config.toml
norm = "layernorm"
bias = "all"
parallel_block = false
init = "normal"
lr = 0.00108
lr_mult_up = 0.634
schedule = "wsd"
batch_tokens = 131072
dataset = "wikipedia_en"
MLP neurons of a small language model. Each row is named by its layer, matrix (up: input weights) and neuron, and shows model dimensions 170-340. Each number is 128 + 24 x the weight over its row's rms, rounded and kept within 0 to 255. Numbers have three digits each.
A block is one neuron, or neurons of one layer that tend to fire together. After each block is what it responds to, as a language model described it from the Wikipedia text at the highest values.

L6.up623:147147131148138148133082130138146120158158103151126126165154138102123132097115142149109140172154150113124133143116118127099096163110108107164131157161144107113142121095069131095125056158121134105135112128101154091123109135137147118140163169106124114150105109127112103134147123116151106134090087154156166099106144101094117126134138132141128104147072082163125141125107141152106142159116135123117141123094156109124133072144143106156105139125111099143090108159159097162086103128139154133138124095112106099094085168105
L6.up1243:115132147120120110152147129118107134123134092134108098130109102161141149125128138176129108116141101148109131040140133099187137127132131112148108152141110184130128140093140147113109063122150154116110147157166130120041114162143136092162129169136094135108087122141185117107164142119102091155127133167126107138120116103131170172123112164131142119128105151101108130148124119084119120154097104115167109175140149088132128089103094197118123105096134120124108125153146127172093093153113124135136120134115142132093130164152
Numeric separators mid-number

L7.up8:084100128131134129109103121116114111115118105176106128124096098100171147131127110200139132181142105104125109134161080112142154117152136112119124125173164132183175067127166144145092153136139125141164139113136100149112126107112166105137144133101142122154108130116156086114095157157145155112114126103137118164112131123109126129161178117187157140106111146107127135127135144086179138122142129097144147139119144124134148135091100153169136123106132116105088139139101143114122141103176131133144130128146120121162132113143
L7.up157:152122158100151174133156129156161135125167136143153121090091115125128138149190073165142143183115122089106113101178084101132094114078123158199159132144173136160078140149121157131110106087093122134128136128143105109151077102128115149145107120136107142125119181135127083085126119135122128102070110156104145126153116151134145086104147107110118096075185114092117142082101147078112174121143145126131078158136134125132133117135082126126126093091154131114127127124199135109197098083109099121161145101119144131144102124137
L7.up1019:145110136089158138069144147084112119092144104107142141095157106131129093103115152127134151150106082175110126113103086142129058109116183158113108153159102144117164115140138148117110117103144106115126112111173109149118086105123143172120122131144100108172134154145116112118141130149144120185152146132162085147179104158100102140141136113126137122118112141111148161155101143155146163110120146151162128110118213099129148127120138124116109094117122102125132097193102176131121126140112055137103126138120136135131141137150
L7.up1439:151114156104149125167137132140101103110133187107144142162156134137125155175133150149130124127133131126131140080160091112139170091108132073168128113138132117096123137164116126102139115133122127116146130128119100146115117135138132156117119094077116125138120113101130144117116123152077138094121152098124108144158113127137150173132176124106169102134148128095132156139156171132143122138103158106147143099103184103131134099118088125116155123133095153147133159115177123115162126150166146159139126156181127135124141119144
L7.up1707:115103125144139125126130146103162146130136133153101146131093146148082107169091185139128110115132128141152138147176116094177112103125165117165128122118177123106120133121130117151121136116150165078128179141074150157124160068083198129155162156098117123160154126147111127100159125133148126121143101126123083172118129118136137083116132131147130118115098116145129138124105129129167121147125112101152122110081183123152106126126082115095149153168145124178083108153104159053115158152114099138137152104159122122130140109122
L7.up1874:128150088143145153140141076145110126122131130135116141120127087138187144097125146167119101119127116086166154156125153141126156127133101165149119124130131100121080166134119125148125103084142104151137108102142132123143112141115125114159118121149093106133094124134175128083111144121113127158129166139163094161127096078124087114127126108119137141138121146087157157117131138162140140143127168133136102136100145092122092112124164147149149144157151159122141128168095103112123076118168140137092108157124148112137162158114
L7.up1896:131123129171107160070102142149135134116145163112116117117176111164121161130144106120094179141133138124146115175165099117175135078157101160137097113134096140092120133149140144128106125105061117134133115126110096115169117159170166128097121133086117131132129161145112138105102139104098171135129120103183106144138114142159172145116121145124184113094139102125151151154132122085169102120096130101116084135125121145112142160106110132119131076105153160114127123139138134102105105106110130134126121117109110107163138104118
L7.up1902:117127161101149148125080070087091164088119113123149130090099131099128141129109139136117140111154147090123101148149105107116157130124168111132174142145140137086142106152112110142127138119150142183196036105162150153084160118136093123125129093063107106142119162136135074130095121132083149097131167122117113145148140092168095108117143120118088108094151055092106109179117104135164127118104111097131147173098136097154076117124144132143129157118111157134112158136120103104156090125100107170098149086112118100107127113123
Opening quotes and parentheses

L7.up21:129092104098120099138134134101148145081135121096097109115147148158096098082167121118111126111119128164108128170136148106169130123145164095130098119126166157136146107120106140095136097124132179136146123105142134102108105097107116088133128145106137152120106125109129154141152163093157104163136129124149124134110126071075102098092211152128164146117099108104143148099132144107122158172130134118105131135111150169131113107100145085099138116142095149122169092171146122098124153119161108117103119128130102135138125108179
L7.up657:145154169104127140128139136161133152150134112139142138108148133150147156105212111155148134133162109102148136185122105095158109117110137140164142152154104143146125157120168130115148153106097159124118145155087113112136125111124131139162176180145113124143089137088149155115150101125121124108124150134116141129114128106136168167122141226072149135142120117102123111137130148141133130137110154115152157116137155118125103113117125125147150157123193107149116128132135107173124128095141162151169098139129108130147103152151
L7.up825:163104117124108140099137121154143127134134116116128115112141133164100111119137134119117081107127127082115124117135097148161135119119090175115140126115156137065120083128137186096128133144136191146102093113124177126108083157132107112147110177141126147168124142126138119150127119101141076132131145163112152101090100100113145120149141156145132129129150100097097149160138099093124144153138075127103156115114161190089151118132178152135146113160124149098112101172141131108119186163149086124140124083144112140134119116097
L7.up1334:174088108115153134157148148051131099082120174143159130150197097145117129171154105129139172136138124124079116101153115114152126153135102114129097092139126126114107119153112108114140141135105111067143136133123131171118111125142136116135090127103116118176105156151130142184119153158140123136107121151105174146114131114132155145104129119137157081156121147087134142126119131099138128142090126133126131149097125102111111136108140146154103161116106145118125124105113124166083085133147146132152108140113102121102123137130
L7.up1367:104128181098135130160119145138116168128172154109133126160118132116119163119131158169103105122127149140142116085174127125121106123063133148119160122143146067108122130117089129111142102135147136110130090135116118101086123160134113147157150144134096144146141126106102141110168096104134119105108167138102120119116129109057125140128146129080114121111153157105116118103136083156119174149127112123140139153113089113109117123143159143141155140123135096151095131098119105135136108157121126117118099167153117158103086096121
L7.up1525:146137121013132138137148127099095148127122115107148136104117116111067158137176140128120114114112142105165133100141113135126120141126094153124111135112125155088105117156141113135110110138125167088154192142086155130110135167098073137155090149119123111161122120134123167147132136164156077102143097131113126086152146096096101166125159127131155133123132116147108115146118081148122123121133112104136091093113154092132126093128106152115127119112127151102138135148155110127097135122131166132106189127163132148117119115087
L7.up1545:088134087132103111116153125148125102132170135063134113103123089092159115135134117107133112127116173159144144101128148074142164122115085107163132136133165116074128100106108109148103110105147130142164152087141116139110119147106109106141115162147089143121156153082132136149107155127163149079132104135107140080123121123100106154149151138125151119159146149119122102122114127151129145126092123187108119088124129157122170114136096103133133155125155146141111124171134139145107135120123147127141156158164141082138128164140
L7.up1703:111156075096129120131135105115124143092115109117129075150158136123082176101113125110122154149100145169089120139135171116119139136083122123102138120133149158151164159121122101130128113121176120093102146070174110080081156108118126070159129125138127148105128109143129150146116111134153086124147141125112107141155120128080131089171146114159124134169121149078145117101121128109087135158140094084117124124103141136129129139097135128130171101143113132123073117133122161132103124099144125158105128131121127124092143136145
Numbers mid-figure, dates

L6.up1498:087129125107152150146140095145092177123125145097161107129108117100089114117150112152133208149131159111164110095110102121098145137130081140151133125167164105132182165142161141155136125133104121136134106181104118114154057110134111137142147154092158200137111108104109142105143147136093102179136103141119182103124139125116108116132143123156109084095124147095143131138120137106146142113108124142124144140136104171104138123148130133120141156149153104148150125159141143104133148142110075135118119121148159101111149178131
L6.up1688:073158078121119099150117107142113105091118167160147141104118136143102130145126093087160105137107131167085158126114158153119136131107079100156149151154129130150149114136147111109137154154134145142129101130154157101124128115179096098112122188106162140137114125091116124128105163105101115151126102132154188118157125126121163152076114128137123094102136166078122127141138130152118109104099136135119113120162142115124128136127153144097129085128087113122137113117127082116114128125134123083116090118148168098138142121128
Conflict and power narratives

L2.up268:135093139128168140136128139087122112143118135120157117102120112162117162137132148125137120096094144119115116150101129134148130097098128136158111173124120109114104177136138162167107126155135132133161116113132105099102167132164133127160115127130159128155109146101166131135115122165117048111109162125111130108129148121126116125094147128127131144134115123111126118095127100097148132145128115092102106131122108119163155136137120151165167136187104150122149120176105167074107152128127142144118092153105154101077139125159
L2.up889:147135172130125116134159140127109122127096104138075123103128121110112159134117119101114135131112168123167116114132099144110159055114115125151156113126149109137118123124111170154103094128119102117121140120095123169117173142126110075136133152126147134096117119127107120179168102134134114161151161153081108095113161089132152133106150176126113134177111143157115100138120135144126130128115143163139110144122184126107146108137099098135102122120135092208120123169190095100096108127180122119147155084131094094146132149115
L2.up1777:127140168138143092117136131099140114157157133136117131105145115163135153138122146135115124120157135153123137150117152122135133103112187094123107132135123139111102124142153121101119138159143151113120128087139124133134141112129098127101143111153126129153070168149121134115105119132116108140154130138101138113115143106077132123155101152156145161110134140074119133130130094152136119096131145114127126158159210128141113107107130099109122101143152152170139105160127121101110140144096193086157090129130118125138115094140
L2.up1878:111106154152097136144115154161117142136157137109134119095099124151176149148123156151167108100144137144151128120080106130109090110095104136122163156112135145138124134156141128099122105126104136129138101114144115096148139147139134121131128175117138138125160154102154155149156083141129129124133155117110131063130168107114149134124100144158120154139105141149155155132107064104124131130145096145121109114106127124142117137135106133114106084128131145138087165133170160100139136100132113133105095093138117102118129124136
Inside title names

L2.up88:144152151141152112141084177141144150136131134134168140121100075124191142130083151115159084149149144140129164167110117135103109098071150111146147139109130136150142149122132137132144149133128142133089143123171100114159130106133098140169163133123158124098103121124098139123124182148116139137146132144090141100099123101116110065102118141127164128112130086132175132108139111130131139145152128128127119128135168151121116144121161134146110119105084141143091131125110128128143116143125127116152125090096090115146136130107
L2.up883:137133117135143120128137130186123135104117118138135154123134088147155134128161165135112097121138147092152098128135153116157125090149155106119092111134107101104157135115115094134131153140101121075187103139112159129135125119110106169162171135126125176113113111103166105163116132156090126128136133131156121122096145153122085142104122111117141115075160111156160132108126131110103112121135146132150126138131156165122109150127113094177144126125122122103134135086098135138111082134136061083115132153132105117152111142100
L2.up1137:126121142117156127094122160113132139120138102093123143109104138137164157088091114136131117148118118130149108138113145115157142117136096060135106084116095145136121186118169125096111082145138153135138114089133130139142154094120131112097138134133129104078147158129124109170148136129174131147131097116130101158142142146104127143130172177089161103111137142138108110107125116094148123137145143130102093143110141130119130126128149068123142117057166118160165090180127107143151116129139146135184173095115155112149133110132
L2.up1612:141118112128139101141164168157118168122149156102157162129123112135105133082106068117128123121156138121138112131128115122137123132118149094136125120099126143121093155093147144149083151127142176170083123140162138133150126067112072140150106105087124111153108165116155137142158187134139159157130128119156136081117124120145156146138137133128144142127136120130172145109101125159124142153087100089113088157157105154161166160127150151139140111110123142137128156090178158070101089146099135094132105143153076141151172097157
Second part of table entries

L7.up110:130145156154129134140146134124149114110153130106101128145150105134132138108141145107158121138150120112155104148140127159120148145138098107098119173130114088139144117123138152179122117106111165103140123145127158128102109142112130153101106113147168094137102113119147116183130161089107116125167135134121135087154111166125129064079133111149155136111103106120142147157117132128109103093118112091111139119167159109151130111085150126122129134075138152139101127112127114143153104122145128116142156122078100082141100107129
L7.up325:157114133104128158106120164135150105120115128126153135151154062184115141148129159168150107109091168122131115093135099145123125095139156163128170169156138150145137140116130150127108172156158140110136123081109171129083142128119101118130099174158111136139133091097159138126143105093164116166128140120138141130165099105101129156128125138103136095119104133098097171132147141114123127165070140178136141146119144117108099157098147131151117065143120139097104111155122145123067125186135108120145153107130134129134131132145
L7.up364:131148123131105143154119137147146150140186142148124147119150113159136178138084129138173092097142097142123135117150092127121141162123116114155123106165153120150134126107126168110106150146092098068112084118155144096169135122128105086124127125101178150127082115159095148115129160107121138140129087131150140097114134142098160132139154150102117120106135122128089108141131090123163125099115108131120137129141146147114126106103144192132073136131120153120161118091114150132115122140168121153143131084109133126089130092093
L7.up909:128124154096094131146134112058112130173120150106130153136132102071083118148123095144104111125134108133110132107140122164095153155132157064125122146112126127070140132159124129129146118128118170112146134123160131119088174121130128102155125122136149118155096148149130183203161141104119107149088120153128158111141112110099064127155164124149133128114094170122077128129134089124107151092104085106122147132118137124121105150101142107079171165096108111159123083151141119124126122103142167110165139103134148163117108131128
L7.up1240:128168152117136172112114115146130155125119123103116176122144100119108164114125137136149141103100132123112118092148078128136115139182138159169136126100150116136129106112151136080133111138122111061130128132168135144146109149117142118137072090143158149150088144125132144149129119078115114154117115159173115172133109122124145147119136106112152163121115167100170161151138117128140142140107151101181139140129119120074109095122146107125142119141150120107100108111139158125132104120172128151164104131100090111129140139136
L7.up1297:151134126132106102114107125093125134103180132105117118134122122138120087103112135130140101105121111099119142101174133114142130101139154180148117079157132103080116110117125099127112130160142123119115046112150152082101094112123137144145090156126151128139073113112128122113153141086164151130133121102159107132125118132132098106118192116128160147106115124108111139123138099125150107137097156137169119169121127124150109114094133121091148106077120141138134126128147097152137123101131151134137112112064145137102140122155
L7.up1442:152137092138136120156126105123093120133155116126168124148138147188111121134111140171157139115145175100151097130182108150123124133142128102074121055154136151106107135102140106114159138128123138116149100121100159103092122120126111124155115132119132119152119108140116080162128129111109142142120105163164149136144124099137134143149166157136117138107130148103147151139127154126142077124152126133147120134111184147136126153100167133110122132133121141135088145076140095112105141107093170111159118147095126118092132152124
L7.up2035:138168135150162136114135170107134155141186099118129152122136098111110118135156075123160124122091149113112162073126101126149119097165104154137128134130137125110112107101142133142134136116134131084117066150142104155075104135131157118122109109147163101189074120145123112122152135136160140153127124115128130138121122129111127132140190113104180135084101118119102131098092098140147101130066126182142133136136166124135112079099127132153118108112113106135159110118132119129095106156162155175126081109132142083139143149112
Upcoming specific date

L2.up423:145137140128122134113104145119111089095145151155139086094124127134132107159130105100131121103035159179124121149106127130104100134157143086170133151076143152107131133101155176142084117145134093117110135127133147149148109141156118105127097112149129143147167130194105165190090179136149118154119108118099127133138114085102143142124189157111143109153141139132124135133126140110129119117162139098134119168101104123142125073178101149126118125157110141130127124150113137157130119139120122082099122109053119165095136115110
L2.up453:138135114150110126124110142133103128162111145153131115172091145159098092131150132116164105096109111163144117144165097151145129162150110068149153128130171114140154114102150078111134105118114131097103120132159108133118142120064125155139155088074099126129127111111113137106127138101096102130096092085100121154097213119132160111142116109109101120146146133109098142134133117138120148099099115104133147153117120103138126097138125116109109132155122128158138117079139140082101132117102116074122141129097096130117124126164
L2.up603:156165129130150109133125155141136113117131100126142115132100064103103124152135086083137102135126131155134094143109147148160149101172101133133180157122099139104125140106096141162107129134144135099119114086158150143139137112133088092140132149128165142107123179136146112142140136088149140148111123143182125106156141142133197128101146138092110110133132113110108132147130155168151093107108123103113104163128144179124076057088151113130136126157177172100130131107177113140137094145132110135123133116134132126101153162149
L2.up919:111135078152169091126115161103128116135139112145163130144118140121163107100126070133148091140109152156107111178112147077178136147149126125127116151117123146154088103143096157084096096113103089099085123164116111128123103128103083127116109173121108145132125093128182154139119145118144159154108143117136120132093134111070148167099170146098132167125085097109116174135164144108136107096105148121100119154115099121079146090102079150137132120159126129115154132161109078145103118086153101149128146170118156090088120161072
Date-introducing tokens

L6.up712:137103085140155152120141074144120098130169163143149158150106142128174109121129146137098119146133144137151131159121148126119089109160157138124126130141124125146132151169113123148107144082112172128152152136138110097084063148126147122114139161139143127112137085120147146141105083149071162117098130099158118130140091168115100114105105105110118094130116099091126118059135129157152161125148160107113145130127182096152163155123095142140136131100143109103152172139138114167147103139127104124145097127157138166121123113111
L6.up731:140125154105117131101124147150143111122091176172156132102137123131137198136070152124110124134118155110104130145185156131098073086112142106144119114112148140086140138090130102113132139115121127130119138137155132130116134116102156142115180144157103125114154127099130103122124089119122133127136181122092125143128112126127155130101117163158151127149137125091094123091104154120141091131141122126130127167135147126103092151113110133114112150148078095146112087117097101128118075075157114140095157152121120153114122150110
Before a title or name

L6.up113:142098126108090117117129113105122128135128095136162136162215133149135140129125162122158123113139125134104092110157119071162119154132129172087151137098139094121137132070112136136109145135141131117109102116164151144093123151137103147144111108180177076164098128155141104158150163110124131100109101130153145115115091098152110142105108103154181126131098147088130164153137099109135106128173085137072118129121139160093128139117154125140150106135129134135161112117142159082144128126122143145111113091098126078142120116106
L6.up732:149111103126130143123080141105151157138127136117173096081139136159108127129166138088158110115102099123120140148148115140116158119154161133156112125171127135135098112133129118105125124172139139129126110133144148133111110130086130084109116143107175195139043149109130131142158112093166119133162108101133153067134115137083168122127121130126125131127175097094130117145113117102144089140112157167157132139157096097140167067167129105129156123096136136098112123105104102119086132076136158102119121146123149121110155128135
Full date onset

L2.up737:102103094110140098095144176112165130119153139119155122133095146121129142152115190090123135139145155101178144121104103148114139147120142066142136151107164155098130121175147171167129117115095124170117124128145156158128095147168114127097125133146134108106123144156130137115130108161137118157153142102129172130079116122129111083134125146138128066115110126105086118126147093145098116135098141153158088089128140160154146126136152103101083130132115133150139191120147170155155145114136126147124091105120126136120131153168
L2.up976:147113120125065123050103133107129154125152168124132120104116124119170140116121135142145139116118156137149125162128149062127134152139165124114156093131086098156143171121107123152113158123161133135127113106126135098128175066149102130149119199142133117108124126141157128133122092127143170143123117105118130132146158125113125122185142116119117123149140132126104132139090152127153127105136138144110135107160165113075123140153097179151089164138097133171139107080139165141077130115140143136139121119146147147159127127141
L2.up1097:115138143130134117110133119185159142095143102105132113180169094131102139132148132173124119115147118154157117099120168142071114123144119150176167109153070143158143146101154146152138115152165139122146080145143145097163107097141132116159126133132112118116147100108111083120093123142093136137130130119126126067137164113153089135173136108101106119092133108132101145118107146084125118128111148136126142145150130138144134148170109123123110126129127126152151162146157081131135194148109068170154125140162149124155145136150
L2.up1712:127074127167141065157174132150144134117117084143126090070115086106115126106136141159125094110109157143103115072102151116160107139160093152132123107144112114159108132089151130127125128135093146148131068132132161073158118145122114100151112160130113140110122120174142097156126152114146095121130125139120115114134161171136115115105102109125162163086158133133142123114113127110113096127139147108135141099137160104165127130146137081110135111103106144114088121134175138110105132122144136178139126110181094081138146110162
Military action words, table punctuation

L2.up126:139160135124076142124140165148149153139111086101149122137097150152149146158110146144128177143098080139132142146171127174107161100130163147110150160128126139135157106123151101125172147156092127135135142147145128146126124115135100133162102136143145213155123142151142119167099130108124143141126096140139134112138148113099147129127093158154093112138135130122082132126110141146139104112163123129106127119168126116148168130162123125094119108126087091138070150137100112089142084137121110169122114139110108135109145149113
L2.up139:100142139158098087107133125097099083145179128141175130130133132151117162106148122159125104148112136114148134133114134171091157111142112114091138141131148116165132110145118113104121087118125132127165126128144136144102150119146108112123084146135157104142131141108137116154107127129113131096111140087101132131129115155119116131103111156087118115121166150181126119187108149116122144137152160144119116094098119094125105114155102110131128141139094106139157135144115160112146106109063124087142112154183066177156121155162
L2.up1021:103125128108145072119123159100121078142163121121127100106099087115087114137154139142147118144091124152101126137123146133145102133107122143098090168140161126099138136180113156138134121073129089162144136127164113117146093122125154143114164146073155127112135145143133147108142131111151162158100110110103141146156115140139151126122136112178200144113153142137131147131143156154080108140121174128178108153115121116153124151129173106130142099140107140093124124120133130126150109095145113138134116158180124113106156137135
L2.up1639:123186130079108164120110131135111114123132140171142091145112078138125147116105145124115128127132132137148151121087132145155104134133096079136125155146128082131105129096114102130180105088125122139160124124139129123109100152147136101117096103160154117122124127137102126165160126116121141160107110141108115143145137135112113134140093153194129137138121103152103111166087150157116118083121179152109161143127144130094135106132123155148136136150116114115139139177096136110148121118123141119107113192127092146102131174078
Name and number continuations

L7.up87:131142079096130107101153113118120135124142167159125110155131171130069116168130143117144150177143111126142066108189122129166109148114142112114135073130105092101131115130150118132134105124136143151149168145136113133119132136101121094137146125137119149202116101108134139165135144123107064173135151116128142172105173124133127140133107127113157131121131131144100128098148089098114146108125178142093141144121117118145110103140135124115154131133124118089136099111128135081122117154118125142111127133159102135129136180156
L7.up434:074154124090120068121150103170172100138117125105154115060138082152057130125136117129145114155143104085105103117099148159103148128155132131118151122145138118154144137085157172120111098124116101110110137112145132127155146116135141162148139118135117090143108104134148158125135125161135091116122117160132162137120157105116122123112123117087125135152140156132138120168108108133140139107118121129129139172146134157142149145146131100135133030150151130132135165114180146118062136124157152119161124133167093108173100127109
L7.up829:099172060116162134127093111129143109176132111100152122177111153156101124145168127134135198122126120148096147140169181135090112123094146112128129116110141159105122088131111154100147092135163169146094155122134143127121127110174090103103167135142130115129144164124143106089122093091130147115091118122111144133118125145142104114131119129139113135131139116145100135126126154129134093126105156155109143167100118090143179136169148130115152116105146116124144174134114120135113125165135129110105080101109130114150153123125
L7.up1259:140135090103135146134112113136149107167110075126125129047151141136142119137150162141127134107111104118103089150139138111107141169117148163083158119144084122074113075108155130159122148161104166148145121166112142144134140141161148128139166139117130137100113142163143095165123149074114118138168129112163138100120146106152135088161113148150151142090113105146091127098143128092102085130131102157085132131109073184163106150126138131136130128112179103110107149106141099133114132116090108115101112115129146129099076136143
L7.up1365:145116084115133150102112113144118155163110123109118109112141128133101125122148117099139104115143126113110122055137131114150168159136137112135121124125128110106192097073137137133127167184094093091145117121106141108139102130147136158139196206118117116130110105093134105090133130156156128124148111134094171124102124164140107111126116161099122120123159114088131147118132105126152126095100129168116126136123100174171148159177134153126121094142165092081155130135146111134116119176112096087126158116120132120121132181141
L7.up1489:145135096145127126113080114154133130105117122143118103106188123161153091170148125103156157113130127139143103099126137124090164111110087148154117126142117150147130108126147127097137127155081143127144133093156148093106138130154147157159171133132180153117123140182143087142146143141181113102134146115123103136155123121077151159095144162092134125146147123079121110154140116100141109130097124152137156126171107140127148070138116144141154112121084112129135097116132101124152082138162132101121141155162119123114151148135
L7.up1681:140119111120116153164104122152131162137133150137132096124102156163064150135127143121140187102114099120130121130133145151124150144139090102146124151137112083124135124084096116139137118128142133128132091144115148177173141132093117175162116100121142183142108189133108117135141139070121095120082136175139110156135140098097133115147118128088131123093103120120114154127086119141134157083114164137114113143143126207122135090165100116119132091119111119106130138169084093160120135139095192154099120165173110110124123137129
L7.up1949:142175141107167093083186158131138121107152136140168094125138132131051111101153154133098077143149077123146091152148164108126168139122173083081125105172143121117117153087124099155136150100094148118161136143119113115122121113125107138145131071137096141151123144126109127119142138114127166137118121138141122134131155139109046098098125130095140157118120105112147152125085092130128141092159147138109130158131156106109142105153112168116169099141152124102139130124152064160126156134151065114118152132128091145134127165126
Military troop context

L7.up30:120092175125168096135090153143131135180148162124135137141163108134139091122067102134133125174143106129175083110119143130118148155173132084123140119113127112099153130105159088079140099180140098100092115155121127137132108154132106093140110143107148129132144162108160125108128139104126146139130148153089122109131140142125075121133113155144129135192133128102118080117115129192164096120137101131130142136102130100156136127088130129090117117090151137160043122173128079159134136183110113127162149144150129152159085093108
L7.up511:086150102121158082102154156103117120161148100146093117135129088113151135161078123140151105127178149116132112133141112086091157158096185125144119157142141136102162150129114065109130082144105116142135124110143100139121098134146131144144109133102145142132167146097138125134143161124137124103122158121086142150116124106160151144077113118114148144102102117107175120168112123136140147094126123121159130118110122096152136077104120107115144134175085135124055136137127128113126132112116147160095108139104144081131156157185
L7.up1519:095114142142154134108094147122132109137136173159101117126119126100118143122126108100144153134082129151178159118135130091153124110128093116134103116149133113155149130118134158120152142136138122083141129152158140179116116086162125081169123121103133130130128122102145137144121134154159101126149159118118106148120132150106121137149110119102122170142117148101093115101093138114139128124147100142121130093131114117155144124146142170085113108111132158144117127119132145083132093152162127147158133121145138134137121165145
L7.up1586:111135125121168116120077143150139117170123174152127121138140103133145173141124095122107138108168110111115139132132077158105161041129105120141117162119125109117091134099158109126094132145133118130167111109150149120111136150182133148140143092099117152100109087138129093114121091131154096155145134095144133126136123153115118144129150161142149100138103104113096161176128147137120106119149159094140136104134108128100125111117125081108143153128129133103161139140131135128130104137145145152139121142110073114120139146131
L7.up1594:136142132166119133113096120146095094172146154120115155122126096148150113130102144113145124122150164107130127150131101123105125112153095118121097130132126139108166110114100114124157107089114115102169125121104155129136120134124148114107135097116113159127107086134178102126119139120132083089116155127089141148105172161126112086131108137112140095150109100114152142150115124121154149137119181162162190136082128117132105050174100119109155147128131148170116131137132169137122117123158116136146149157117151095123072163119
L7.up1667:147119150132150143121149112150152142132102117127147137143108097141100149124090100123110114151172143099142123157121134143097089131129153116156118104118141081102157164082157088143129104124077103154153155158092141134108097129131152143130127128066136160146131131105104141108101127123120110130149155155106116164143069130132176113130159166099128120145117122104140114111092118171099187094165132122102122076122127146071111118132124154085144142146116119125131153115105113127168149138111138147150161121122137104138124143138
L7.up1991:125111138128155121145099161093101095105100137156091127123103135131101079142104170139121105141056118116101131136147104098103105127120095132169107132110191062121131138134117129151140121140151145137144158106140126140118118129131152157120143161146137155171136126142126130130125139125120099108123175109140083148125123100154149101137091145120122123120119098153083094160113080134127152085144097118137081091158113136096150125131152173166133137136104134194136101161128140138175139138114166147139143142160113106144118156137
L7.up1994:108124152116108135106141149140112129117120129106155111133126145151143146111099096104139079155113088119150153136140111143124091132151075145119091113173125165106162104136098113118147129155137124124136124206145107138108128105122134129155164121080115124118169101118147150139141131174143117105138157123119165145148142110122133133123137142167191116127154109096137116102127138133140122109119145082113134128117115133144118108154176155173128106138117110112143115098142124111115078090132142122102169140118082122137077128163
Inside personal names